Weights of a small GPT-style language model, trained from scratch on English Wikipedia.
Size: 12 layers, 4 heads of 64 (2 for keys and values), vocabulary 1265, 9.51M parameters.
Architecture: RMSNorm after each block, rotary positions, untied embeddings.
Training: a variant of Adam for these matrices, 188M tokens, 11457 steps.
MLP neurons of a small language model. Each row is named by its layer, matrix (gate and up: input weights) and neuron, and shows model dimensions 80-207. Each number is 500 + 25 x the weight over its row's rms, rounded and kept within 0 to 999. Numbers have three digits each. A neuron's up and down rows have the sign that makes its largest values positive.
After each neuron's rows, "fires after" lists the tokens most often just before its 100 highest values on Wikipedia text that the model never trained on.

L5.gate241:452483481501485511488515464535526493504496485499468475502495536536498471517508466510489469503472505514505477475465521484488523512496507491482524493518459489491496511511478524506507532524494447498499495516518539492511484531454503464498454480453487465531520558507526427496467472485485516502500514493498522516535493504535487495499517564544497471519510504516527461555496524515500545524527
L5.up241:462508489490515489483562481502478499509466500485467474485506517506480494469488501485528501512483484470476486488471463501473529473482505497491501484528483488499521469465484532486503500517530470527517495512523517450520488540476521498470489520512502520479506555467497448451413479509481535536485481499505514512521506488534479507477505559511512467508493496527555458519507515534498516540544
fires after: " ", "0", "2", " ("

L5.gate328:477493499486490542489488439537504501526520540509536500489489532521494512529480508518435472485495507546525480471499502547459487504500501489502507502501484485547452525504483545501473525485455555515524499467501459529478512449462524458509477473491474496496555487498497483522468515500490506501508532490466489512522514554481468474563521465501504495493533513497465517499495477519460547531494
L5.up328:508484537509509520538534509488507513510521481482500472535472519521521524522529457533494522481482486462509530482449508504530513513493538526461547498507508541478501527513488483538498500507504486509467482504522498466530478482559462536510519527531522488513475545518482476501555461485447502492474509522506483516472498481469517519477472539520513538538510514478509489527475504458516514472500
fires after: ",", " of", "),", "W", " g", " and"

L8.gate247:482503525480484509487491475537495467563463524486506494508469494500566475479521466505461465519501498508522511502518545474443491530486529534512497530469496498483499527475484494503497516454503524487533534528514459521498519527480460490495469502509476509490505498529440513517498480441515508466477503489465493450506453493505490522480477519489557519552517423493464505507503528521479483528513
L8.up247:492483500503495547482459494486482500551485539460462527497427487469540473485529480484500514514507498516492502506495554503473495516498512493520496503503483481488518511490483457550506521472509511480503531543504461531502504507527479514468461509508492487520543480535479490520533480501492521439484496504496517467544471512462514488462519512518548459551512464504476511505473480509517456485495
fires after: "2", ",", "1", " "

L6.gate112:504542497526495503473496447472499499456504447480498492509514520494512464522496518500510461529496470506542471503512449479472475564463505487498510546528451517498480526493473535490513555499497494523494526477504497511496483511471475476476490479497518486493502486541546501471476516498484493493507496491510493518569503518506473518517507498538501494496533514491471501528495499526496552498486
L6.up112:478512478519512496488503477491466514489490421462505497506501539503509474497494510496546501483529475451487478510529460458477469571486487460480480547456470504470517504503489559496539542493479469498506506487511472467527534503491470482497459496523504452495528493520527547498499495479481503480521519472499506496554490520490443510486529519561527497470505484490502482519492490513508538531502
fires after: " ", "|---|---|---|---", " |\n", "|---|---", " |", "1"

L6.gate105:477501518509511542463527490449481460502540516498546529500547499523496499545524501505456480489482573529513470502433528504481556498528501504510510496495448492497492489496507513539467518513489487539504502471475510486493467471538499468488487457474547486539510530487508480512541545473522486534482529489494501508449508523435485513525509512506524496503497527497495473511481505501449498491514
L6.up105:491482512530493521499513497450456472503507500487549503502537486488510532511485500497479528463494581498494461516446545497485535517513505497500494520512460474463516483473517487536511517484497484561501496496497519505510496465519465476526515480508529495524471520504485477473543535507512469516477504486514505489469544512437490532496500546505509460468489543527505487500466516469454510459500
fires after: "===\n\n", ".", "==\n\n", "\n\n", ".\n\n", "ason"

L6.gate159:519470463495445465480501493512512494490468476533492522531516533504494487495487478505468382485492500490504483491488495494516546486518506472500486481513471463500515502496435488486504539527531472529510557469459521477506551526498508499493493406498486487506503529462520523534535492509504511515484484485470457470504518496518504515537523469544506495549487524512493471490515508493500533490493
L6.up159:495481453499468472503513521528527511500463498552476518517498500498486504471463500503473462543524525485461499537491513492513522488514498473482464462457494461491539501510447468501519514506504464494526527488482530487516553523507496521489479455476497486495505506494537525558525509523500542484456486499487475478525513504494483510507525463528519483536460534511484515487534475495513510490523
fires after: " ", "0", "1", "2"

L4.gate323:520463516521504496494481488516497479501461520504544500597526533524482547517492518565449452512495508487489517489528530507486487482503518466500487530483489491498472493496475496444488536471514505534485522480491471499516505479483459466511505475494464491533518476496520511486480486495508546466500470496472464508495506514509470507535522514493497536493514531491486488455526499519485501506482
L4.up323:513448503544502475529451485473488530464438482487537526490513524503483520481484470496496491526493528458478498525507534471501508479457469496499461514510512463472488504476492460467528529509507493508468497490475491538500533488467457475542515500479473507514507518486539502493509487536513472506538433514550471496482514496520449513509554498522539508500486532493509508492511524486506550506514
fires after: "\n", ")\n"

L5.gate45:504472522494544522548489469443481467519476513512501491533436542495504505565511504507492468490458489494503508466496501480509476499494508472487526551518496503525499534522468526512465552480531478548486497432503487497482495492522481473497534503529529508528516500516531501440509480477480490476475494502484494510502488514528489468544496511508481529509514494469469520499488487508505529490486
L5.up45:510486515480525488538469504473459479511486548490479539503457515482488485511507539467521487458486492474481496465511474468522464455513490495524532502524474479517486481491527508489465506474516486477497492498514509504521493506535532479510522546530543503509478493507520550453509517519494523477461473485521471475476497497519511449498481498500466548451500528484458537497506471498516522470507
fires after: " M", " B", " L", " m", " W"

L6.gate270:465475489502514493507499464490574434530502432494466520518533482523484468488501455495493496515433499491506500486549493473485513511474521548535528535523466486473480506481480491468531491507513487533505526477486508513492517471511501486485506482494507492489506535469500529470496519507514508515440488480505536485526497550479498519509491508526503482490568485517478496507518530549508487514457
L6.up270:464527489516531501498531477499548469519501461494500543527514499498509494489491512508460506505516498501490485491537487464465571480522503529544511540489502473505476514490516437489514504495518527531516516483491515547478482510477496435481511474506495565510487495495503502480468511521508512526463466475500550453513497522506518488510532509516515459450514517531540483513538521541483507544499
fires after: " ", "1"

L4.gate15:510434513511558501540492471508469468487494529522507495503517519499449527499491489517482489504500503490501517473523507492502459487481524459507491507528493491482466464476455548464511514502462498477474494439467486511512504467499470452508503494512482487551488544495526501486500482497503483474517447472473467542523539511524484505512499513548471499467518506508468506457495498485510511511468
L4.up15:475433504502564481494502497522471475491466527473426480477511532490428523462481463486494518503533503470492530488524527519461522451489476488478473532523505474502516475493465488513516525492442511465455486464507510534531527477473458473515487508462532503520487526507514536491506510534492497498516458479511474544516537479486520503491493472495494519489501480514507521496517481492517513466458
fires after: "\n", ")\n", " /", " (", " August", " "

L6.gate552:490529470530502491481493469488524538484441494512496495524511505518494475484509470493467483515515493498515464541489462544483542470506543510512513475502500506533504490485489522456521509514508520510525445475508522547522487507435459497491502465511503501473474506517463474462497448503448545506476488509493515520502536469498527508469485514421461486495515511506508491529531482521456515513490
L6.up552:540473500503544520533536483504515466467490500514459506483513484500485461479464512510510488470462497498515537504524510515501505472507501514471522493524520513496534508486506491489483529526491499497490481457561499506488471492466487499513518526486555495494485502575499469474503516544513496527491458520525488539505536501501475515532470530502536543525516505523488509534484487491555520498489
fires after: " ", " (", "2"

L8.gate645:527474473509498495536518469480561513512446520522492497504499507524543500482495480497503478489509481489442528504547538517502543504465503512510536521511489491485504548439495508494516558515521476502534510496509504514478522512495505485480494514513520519487532508484507481579493514496533522522480494470502533497475500564447480541514517552514484493554480468502537486512551467539488457479506
L8.up645:513480483480511481533502505493524559494481508483476496481524525522499509499489492548559487431490440500504500481497520537493527496472491494517544494494450495481525517442528508480547546488495466510536474478528492491495498501494530503506471513500485497507501536475495516555525539501474497502449529491493550495509517521473487539491480517471529479575498483520526471536541475505500441477480
fires after: " ", "1", "5", "3", "4", "0"

L4.gate658:541478501526467504509504502507503507489454538488516491533484527484486520501487512527462484572499522476499477495530469536475489496516550462477490543508520497476477483468461519489484504506516551523491506489495502499495503473494463492506493475504460503525502492496501483510503469495478487494513490542492486511487510525492482522521513442532504527500540530488483494462534508483506511506508
L4.up658:539450492533472488519462496486480540503473498499517499555502545471482531485520538502525526570510545451486498497529504515496468515489494462471471528519526511459516447469478490508532515506546539523474471514507499515502508509503439495542507492516490529500456503460529497490475478517487499506514434562522480511469490481484485528470510471519542488474510553499509531478471509478531535487537
fires after: "\n", ")\n", " /"

L5.gate235:456493494505490500499484445496578489569507490483490535525486506514492462487472496473451488522497480475477464513454462496451494525443529515503474492493538527508520493482455520529490507507510522517533537447502504523505504474505477503444464462493482517494515518514514415477474476487498517530477518494514507512500487514507518535524473507511549486486518465520502504513515504498477501544500
L5.up235:521494485504520501508546457535554506540512485490484525533448519505514496492481509498441538514522494432488510500522557553500503495496464498507482515463492544494480509467452521464508533506528533549494497513501522488558503484542490516497552509493469506475497523516525526501516467522520500514503513523513483507492502499483483527480534513497509519491497529547521494480500508503492550509524
fires after: " "

L4.gate543:498473532496487526475474470497518514523537497489521520462521501502518532526499478553497492493501483520497558476526496486510487534463518516521491511477525499454503489523495469484501484514436538498482474468496504558506493448509487486542520477509512502535550504470509503504496482489527519500511518484471458506509555532495505530509486547497461532484462506485499484493479490466490472540510
L4.up543:500475490432535486476508491494467511497504536502489513472483474472447491506490542482501526507529493512515506472552459468498522496536508488481507506502501494507491488501495502519478458487487540445508479504483498517519478486552539541509525516512513511480457478479542518493465487487479547508470540532562510496495525483536514439470472495481488518514458517480486543532574481485512498510499
fires after: " C", " ", " m", " M", "and", " km"

L6.gate574:517500485484492498502504487501529510531502468488474489502489512523537445473461543485497501507484483474480479503499485522466516531496523475501519497536510517511530503508478529456455499532502501508510515494489486466534520464521470509512520462486494483514484525485527482529489484476498524527467489503504527556504527545447473530479499528546531506516525489529508490508513543503510474492541
L6.up574:487475507505491485515479515557564525527478494510483499463520504474510453481504520491488512512524505480489496534546488524484480545480517518511490510506531473520549531528450488451496531529504516486522513543501478533527533477494501531512485467499490502514475522498542491505500508509534529503464499448553488509536486456458496500473516497520538475533515471522495524531503494492524520469527
fires after: " ", "9", "0", "1", "4"

L4.gate532:549507438526497512481524503502465552484487526469524463510514489495504509507500498564476464525506490509491489498467488502496539497500503512506492543482544495472549501499432499520482545480502539489501479489493493521474514491499506504504490519499434511525498490504503507497484486470505514478448506537483490513571481518480504515514518474482471499488492536486513522495534520506496493492516
L4.up532:527480497534507496488519516459549496491462511440498495473524499489521559484475476521519521525495497470466516524501488495484545457509483515456451485511528464507500494458524446503518537483481494493491491527482524527491541521484490517514531527487496526546536501491550528497526452516499449482512476543496494458501478502511505510522548458528514483513522514499521513521538560502525500496501
fires after: "\n", ")\n"

L4.gate351:500497490508476485514571485482500470502520529488501482508493506496487466511472480537506488563474523437508476491503483503459515534505520533490524515500526516450480486504463491529504559509516490528505504501514552505490522441494470481502534527503476514564517519534477494527466477482526500533503486497508510536463504503526486506539500498533478487515509480500494502515458520480499518515532
L4.up351:539486479517478495476543509532467504484500589456522475527489499462470477493466473560516531516500506460490465489484491481503477500493521512465474513500533512472494450469484470505497547502462515472490511511514503517494518512498476516527509517495492539520520523535497445481465453510532532529501485511525490499509511507516485529521520472512534468512464524524524492480483522480518517501541
fires after: "\n", " ", ")\n"

L2.gate301:483483507488508474483504469503533545484500548516501489503504470491509511516508506540471453502533492517444502466511516492475524504531493496443478533484490495524503484458489495529470509508482451496522485509533477519485511450493511525513490484511508505511510533535541500432492508527457498457533475534467485521526539517493523500545502501522498494475515517538488514475513473551511482501534
L2.up301:518478490493488505484526494500450502486481495537525482464499482492479506546511523489471512511516533553484493493526501473524489489523453502495500504510477533510497533495487487510535505477533501451516501472505443496454466483493506481504508499487491529502492507468524494483478517470518542487497489437490504488548483507545502480512551466523489473475516578498486542436515483502505542500449
fires after: " d", " m", " L", " D", "L"

L6.gate30:509484478519503542519547500444503468482507468526501540518479512468517493513524511493514446485487479464516471473492506483499489521515498480495516523515482490491522528511458514529505511507499475506471530511468503490511496530522531476500500523496561473527526429545527506479507504523482496520480494524495429486512501467537463478498523535538489443505520526519525523506476512536515557490507
L6.up30:460525458494511519452488474515488483474480479507453504511513483472511483493458478495508428507477486509461486492551525525501488525513474429489538522480483463499525471511469531505489537506513493491515568493508493507518500509472470484496480501481510481508522482547534518477522514501479508529497492516503516499550508505520452453527539475516445523509513491519510503502495475584500487503506
fires after: " ", "|---|---|---|---", " (", "\n", "|---", " |\n"

L5.gate389:530488488509501479495465483534512503549486506477514491536459495557537504496511501489425489540470489496492480487501512530483495528481495497501484519476512517479484510471422496506500539527505513552510527460489474515543527512518475504494506491463498527511532529519511454505505500504527526494510528497529503510485499539511529531493493533513506549506495503524498514525518502492459509546529
L5.up389:503494484511533472495448494508528500540458515494488503553481477541516486484511526477428515522465464484468474512531508490499486537488494503494469549485506502506522503465480495491507535531508502550513538501489498545561526522517480487497486513462501517510527524505551487511506492550517513504540499513532510472470515529489532523476517499526480552509493487531507524512526508520465493560528
fires after: " ", " |"

L2.gate124:432483464521493536486510503523483532501485504526454472455474472504478500507485503515478494497518568534506484480476504470510488502527486530485500479530465516507498456530453491477502513502518503548499503472509551453515473470467487533480458457514500472534512509517509503494488506492450478465499466504497535497564546511499473451495490510534496468521499495529485512513498525521476513524547
L2.up124:495498516520523530479518530512493505512482523553484466494504483516500479502503484531554470544489489507501523471493515471483505551496511467488465521518485472519511503521526502501495537488493501521495541498483473484521488522517509448505439522482511514490544532531546468514475493531518535483466470450466533495506498525512475524506502535529525500507480525506474515529534496574494480510533
fires after: "2", "0"

L6.gate441:489530494457510494503524484547500481525496501512491495493504493509567479474509508500518471522486508517503487512521524496499507520505526502513518498489475493484534511515492537491475503481509516536498464506504487498514514524556480491501511509471475481488484493507504489541524488501446542496458498495526538533570510516488500508484473492512510544536510495500493524500516493536466482479485
L6.up441:487493498476525486489510488546518430514447509504506493552511496543497456490541518494512469522489496529494486488516521472466540512523526501508537512517472523504517495517491531486439531494496515502538531509485456487482511501549488538490485507494471497472557534517494486531511505487491518464476467467518548487508473488469495475486504467540570521546494474473502518522507512508458486496512
fires after: " |", "1", "9", "4"

L5.gate473:462501473497509494540467503487464496500539477487536495473468491513513514518476497490435516493501483565536501495549426501517492465511529515462506501490512571492499521482442517484508505516498467459477482485503498503467486464488480504530486475480508503502548521501430473471517553494491493518475480524483459525484490498496492477498500525495480522521497520547502508496518505496502501470496
L5.up473:432483453501501478505452517476472520480497471486483451508496511502496499488489473471495540522501496526496471532526472492487495483457516547477506528500520550457502535507454516504524509506493495449484474503525479505488537468471471468518467511476479505507517550522428491453528530498542495529495511496520512489496488511475508518490501511474459489476486539522510531485481486464531538475541
fires after: " |\n", ")\n", "\n", " /"

L4.gate246:533489511502483521469507497490520484493464556468513468521532522490488512505471509575474467530507510445484471497492487504470506474516531485504487522519528511465485496470449506486476502486508542538502490470518508514501524463486474497492501486492445513552521497523490510508495466488501515496506464500491470505505497534526472514546527462510493523514492538470490494470533529487497525511479
L4.up246:507460494528505494508496496497541529491442519478510449523539498499490565487481488501498520547517542492462509510536526500490493488469502508487453525480529472495538468481496478505525530492500522499491489491521482510526534499476458485547503499486475532530498527486552527513491484490508503472518476534487481499504516505524470520502538469489511485480493537507514517506540517492514531496503
fires after: "\n", ")\n"

L4.gate214:496503453540477490506520473532493520485506520557532493493500531516503524501518490518498493528475519511473507479501480510531547516534492512506475519488481527546489540487480499501560501503505495501480508507509528479520482490467504464458481489521472482551486540483475517478504460473505474461535522501457503505589523545497480466486522508519484456527493496545497493506487499516508511545527
L4.up214:520522491503506496494499492510481522497479553510512455463462509511485532488473505496510491557471524460456515485521481501532553477557492475482490475510497490527520472458502469474514505489512504483490514506518505458503517498468495484452483510529463490532491532485469534486494454490505525479509459500473522504538490515530513454488515537480495475523482478514502502523516473549489449521543
fires after: "0"

L6.gate36:513449496506519513523468476487551513487465479490505534528495524513486472508523459514482470500472505493528497510484469521502512497517515502514525468533444520510510491484504525463531542537531517509506534484468504527483516481475496495444468507482505470473510506517482518507547507497448509446489493518498516518519523517481528523485486513504541475500482490513490503505533488505484489533456
L6.up36:495455507537470490488545524511528513513502515516495531452544498493528469473486527489505473537471523476461502466571522484471499506531500504526499518491502502490518492494474467476538529516514505509472537454516483504533536473480466475500521474475501543503447505506500499538513482538533487504471499512526482521488512500485434510497492519553574508505503494523479508495539524546509516523480
fires after: " ", "1", "2", "3"

L6.gate589:498513485492491514467471469541494531508482510475485511490486529561498465495498485494477461492506496551524487485496507524475570508550488481500549483481486516492523547527484491484478485517559498485505532479477525538482487499466511507513536460430446485536510555508501503488503458431493542530507490532471534502519463573487507455512510545471514501508459490542464496522520529551477477497526
L6.up589:522533519514518510503465502491503505493479533507495474501514529533506452471483492454451478531486473501515517512523550515489503516529467499499554515500517504537534545535507480480560480464529497511483523487503475579493487465511483480493524475469456497558501541501489446487503488498511533484513491476474485458484462513467515475478527549484530474496513481526480520525493512531468494509529
fires after: ":", ".", "0", " ", ",", "2"

L5.gate200:506502505511465493453543498510501472493508476477517469504559541516455468516484482551480496522491490467498468493466503501448568539503520519513501508464510487475515491479485491540497509494532538525486493485508473495500503469515521516519535524538510521556478557558493498478526490480538535476467483490489520502493541531513492509522496517513515501479516498466505463478429480491501503465509
L5.up200:510495486518443468497526499491474495490481452445489499499562539467478469488473491539507514485508503432493465524475497470473542524487514509502505532474510468448539498451491471546513483484524540502466495501502524509526522486534496484544525517520480529501467532521473508465519502494510510485457478510506500480511511495485509531501470504519472488478512511514503491485413511476510506454492
fires after: " |\n\n", "===\n\n", "\n\n", "\n", "==\n\n", ".\n\n"

L6.gate512:483516475495485496487489472485499510492506521486483475554468574551513459505482512454519452535508488478478483493458502548505532466513526483498516505493565507465472486548481501528467487517500484518505485509507495486506432470470520517510475487495503490536501566517524460488514490479453507511463484491513520510461484461509512457493506509477519502501477489519490505525499474464488500487542
L6.up512:517538521507515484469488491469529491462486509445489509490517572526495454496495493481496450558492454501510542487500511568517546492530490498494524506508520495510480509530476493491487456524481515502504513487499474508512475445471523491542508489476502460505456547505498515466544470509486540526478499485478487470490507520501529472505500504465511541498497477517434533494548484530526492486507
fires after: "2", " ", "0", "3"

L4.gate235:459488488510477499499472485528483514486492486499506496510515550479484485511477475590447512494557518491484489499488501495471476486484500505533477507503521521480497512501468526496482518528483499460471511505484460514495511482470437495496513481505480507516484535528491507510469524479487504471487436498499511520539513519460498499534534482528470501488490522480484518473487517494460514517501
L4.up235:469477479516464521495472522499476509502494520455473490469547512461466487492493454547458510510545539475470495509465493500509461488468483507475459502489553516464512501491463484509485494517476501452470506489484486510453563513448452489515524497479485523483523533528472495467501488528481486501483470484495487514533519535456498528494520476530464483488477558502506544505508490482506518488548
fires after: "\n", " |\n", " /", " "

L4.gate353:519461502522486516543492499500488499513460543484503490503491555463501548513507487531460471550514478495498474498509485534467501473500490493480484563493535499530491483488493510497490562505525534486498502480477498529493504450494490502511487503486458522585502518481499523484459473468506539514511464537476481499506498531465467496486527458526522516488523509479478512466533498522488502522529
L4.up353:490447530532484500535463516480505489498470510448490483465485522477500535475497488513493499481518537505456516498510455521485516467490465468472482564493506478498511462450498491518523530504501536492503499509505512546457514478487475476527511503540471537513474523484532540451505460503513493544496451519472500475481519512501461522490541491494537496470509525524509505482531497506519534477537
fires after: "\n", ")\n", " /"

L4.gate122:567525492500498512516525504488487525479457539478517486501533540493520490502459534556470481546516491459518485494500543524455525501488487509519468529501525492474495477512478492487496512490490546525504501432496495498512496487485472515534532512480469502566479534505533467589475463477524523501468484500527502498545510498479472507538521468514537512506503528485495517505511493478459489516504
L4.up122:537481470500468491491498496517455523520463540489509498494529535478491495490474484532501501555516510443488480493496536519492491498475434496525453524489529491469513445486449487520514473491511570513493490455547507523537528466479489489514514545475471533537466527517513535531452501485526522520486486515518481478568488519492466503513536470512527502475484534502527511483478468481478513501555
fires after: "\n", ")\n", "8", "4"

L6.gate562:489430498517470501503515512486507421527505508475520512517514479516498521512544461509482479505463515520570506483495471511497493510482550502542542513479492495493495512487462516522501541489539489510496496483526445518481483492495546478492474472543479473530495544515485480466493472455514484498470577498482508551476469529493487521495510490529485494487507502538500468521489516496524508475529
L6.up562:473452497501509508502505519482463445528491498472530538488474473516525527498517456474495509470499526494548496497503451504509449487478525465493532513477480503474513516501468567502512511482502498480522504512532491507506498470524533509485483507536486471514479524472492485458513490473479479513498560524482512522469461532454488512470503494553457500489479473560493465517480543503542513475513
fires after: ".\n\n", "\n\n", " |\n\n", ")\n\n", " G", ".\n"

L6.gate190:486447479504454534534504491497513427521517486521502535500526470478496528496535491488454488489460533486506479496468488530448511512529522540543515501527491499507505492495490495485496496513550504492522504525410498501454524481506510504454471455516483511473511457467505497529529492498480493508519495507500502513527512502504469518504510479502494461474519470561486506523558511553507485552494
L6.up190:515468474507485525556525503473559469503488460466498516478523506476514446492501501485466492482483444478525485494478485528493482501495499514504528548506475484494508505510501535452515513507500486473495511450478519535450492489468516504495533507492483525495486493500515511502483503553479518513445469488520522465535501545525517495491472497502453478514587481502460501501535512486508501490470
fires after: " ", "1"

L4.gate18:525488477505499518552527471512500508482538493526578484508489512495522447488485474505492453459479518469523488484511508459508471552457538515534495517507509572453502474482477514477528535492497504518494482488471514494486509468522508473477507498525483501517542506503485509490516492499499491515525476528457507500487505502503448552504509514524485476495502486518510450523456536468484538540499
L4.up18:543508489504445502508533474526507499497511516478534485532498491509517485488541495481446521556480512482510507499543482490537514501477545514524463514542524528483491488478470502509526494507470530509505536491495545509484484489532507496469519474499509555514481487483509453471451506489546537552487516487498462498483494494506488549486482442469485473479536521507528496465476496502503509502495
fires after: ".\n\n", ".", "===\n", "\n", " at", "==\n"

L4.gate488:551517447523536520505526491495488540470537499483511472522542503495505502511466486580457485499493473511509487513508524485479505481509526521511494526468536511506509500496490498523490540500485540472493476497501513517474505477491505535511497499500467530529520489522470485513498483489487469474477452509497513505547505513509497510510504509503513493503487514490480517497553518493488499536502
L4.up488:540504459537533509523501530482499500467561494464470486480570509473511527486454481544502532498498492518491506531509509479490525455512499534504485485484532493500521531488528466541507527495478512452478439563523497517425519490484489521536498509507485522542532523504495490511527487523496475495505474526467529481529517516494511509502514520512496488506523503508486505512538485491522497482480
fires after: "\n", " |\n", ")\n", "1"

L4.gate177:508513497495487538503537498507483502477521546530536525504535490543520480557519480518483485487488520501515496482495528499528515531544529481502557505484434475446508485515501509505497490503513492489540492501502508510438497462521509462501469485517495511487546499491495517501510504491561534493484558486496470502523500554505489521474513515439498504490466508488482491469488461501476446491491
L4.up177:514506464515466502514495520449452468471520521493506480487545491531508528495474507490511511480475533507507505517504468476495535480503511519434512486490439512480523447498494453522534498467550455471511474511498498557431540512495474488514466486476439521470526552467478500469495517523532498488461515483514462472540515499492506533495494509452525476461475525531507495485514502468516527473483
fires after: "\n", "===\n\n", "==\n\n", "\n\n", ".\n", ".\n\n"

L4.gate411:554477503514474528481483470500482475510515522529498462509473503504505525527537548518487471489446530532487503485486493500539432527511522458530500545481486483482501493491495541498509523507507497492510497483454482514494500486598522507497491483464470492517543526500508509521487533475494496473492537459474515544464498552471490504495489506527495504480495504490475516481481471516472504497531
L4.up411:508488495529493548471489490533473493509512515518531456482537476516477531510551507502500513490492520511495496515456479467493485486522508466528494501480454497462516472506469503480514538506522472505547488520446513491494527464536519516481459487480487476497529564477445544515475530475485454467485533489512498501521497543439477507497530493513511477491467495530507513466475453471505497484540
fires after: ".\n\n", "\n\n", ")\n\n", " |\n\n", "==\n\n"

L4.gate614:559477514512508532502507491484553459499494525490531496512500475498543504519465485542501491478506480480482526487490531497485489502509518535513468529473523493463490517484496482492489515482466549486498496493496476514480518500489507518512499498524491510529536484518473495524495476484538489486475476517448495497515489541550488539529517502496470513506476519473495493497549529497484504514494
L4.up614:514457448540511557514479504493500484484525517498466491509523501492505505488495452502513499487530507501496506514516563487492502477496510538533470514491543489467539509537510491514521559479489499512480460508507493550475531475468488457566472455517443481527551492498506521518522478526501549469508495509482495512536499545502467532510513499503506481494506540480485483504524490483513536503503
fires after: "\n", ")\n", " /", "1"

L6.gate645:512520510488506492475489482497513523504489491477495483509470555503511449486506513496489465519520491513501477497467513533539522501491510498552504528494518478498459525543473555488481514483491479494501525505528492485487493477496490507550509482491470439555504546556482505518544479443482480522466507455492520499499501493494487497507530513486505472519481504504461487529506519515492537473494
L6.up645:470533524523494499464495480526537492497491542480489503473523577507485461494466492494488468549505506509483508488507524567479482510491468481514529521479510451504511507536504489492475532504505484520500517509530485518539508490463497519524463494462535477549500529506529519502528507508476487497479506494502503517495532521510490484497520547474558532538514463490447504522512474516500527482523
fires after: "2", " ", " /", "1", "3"

L5.gate474:487493487538491520474492498504488504519527506536507482502439469503508528535496495526496516588498522506466504478488506477502526539550478511482482479465488515523479496522473463508503501491535508498492520518487465475520491509488480492483498463510456474529501488504516500538519453483481506455521504489522533499574507526526459478492542490476549453539535480504512517499501487519466519546509
L5.up474:514525507518493471479506514494463538491455533505513482488519527492504496499507522533547506576529483510484507486519488448486556496523482457489481461504462484520469500499483500522501488489511448472477538517530493486502493539471479480507500487484493475551488548524510508557511472494475473464500490474517486479561523522503459483487536465514525497504518495514516511512535466471487542467476
fires after: "0", " ind"

L5.gate444:519559480489469510532525485494496494558510477482541551499512520517558490483482500524470482490501470523521496531521505479480485502481511510478530514505504531511517530516502491476490514492514506502510506460501459536503527465505479501499539496455460521513521527528463464516465465478542529469480517495480466524523507540469507540505521471504505492504528505514502479504485521509436468531528
L5.up444:469502503505508478495506488517516510511453490496514486511463496502495478485483487475462529489487498462498475578565496545438504524519476509479497555533480513501525498470506488498520510526505508519510505533510509585495486497463473506476480533482464506503502541533527445459464517489537492498509491475527493472496505495480519521486503478464507480469525481525514529580478501505493457524522
fires after: " ", ",", ".", "6"

L2.gate548:536491512484516512456504492492497529492523517503514519477520516535509521522512516553498474494544471526485522508463456486509555491519515507486521507527482484457510515518479482512476532492504514520500508464490497495534470493480477525493497498509502492517530494466523497463536473504492507486466527534476534473504542539446512452527519522535467509510478430477489478516543496480537512499485
L2.up548:524485502488521506498468505527490470538454531522495529449473478479460499519487520480475520483485513478487537518529509524509470521503484530517540538521490538483499514481494464470517521553556522448542528477505472530514483493520497503542489494507507498477512472516509503524505516491481528524513458459514495466495496552550519538508497473500463494482522510476500512485509502532501484496519
fires after: " M", " C", " L", " V", "L"

L8.gate428:524503475506480512476503512537562447542503497496468503494492492530542486496512494475491505512517530517475522492500565468483538519534514509531468466485481508470508509483491481508537536473523494480530528511494481539502547536495486499468499510532497491491544511501515473552539511468516483490514455476466529474496511557493503509502517480514544488536520454470501519522501527531499456496478
L8.up428:460513430503494536473507506469521462486504543464447452533466498497520470492521516469514491526505516495461452499494559477495509515488523501532490517443483497512540501489504501544497514458499469498493498521503472484490505539488511514535440518526461486493518515528501473472525520483498518492486487495528574498516502523483494520474503508471558467497557453476495483468491479497499487499474
fires after: "1", "2"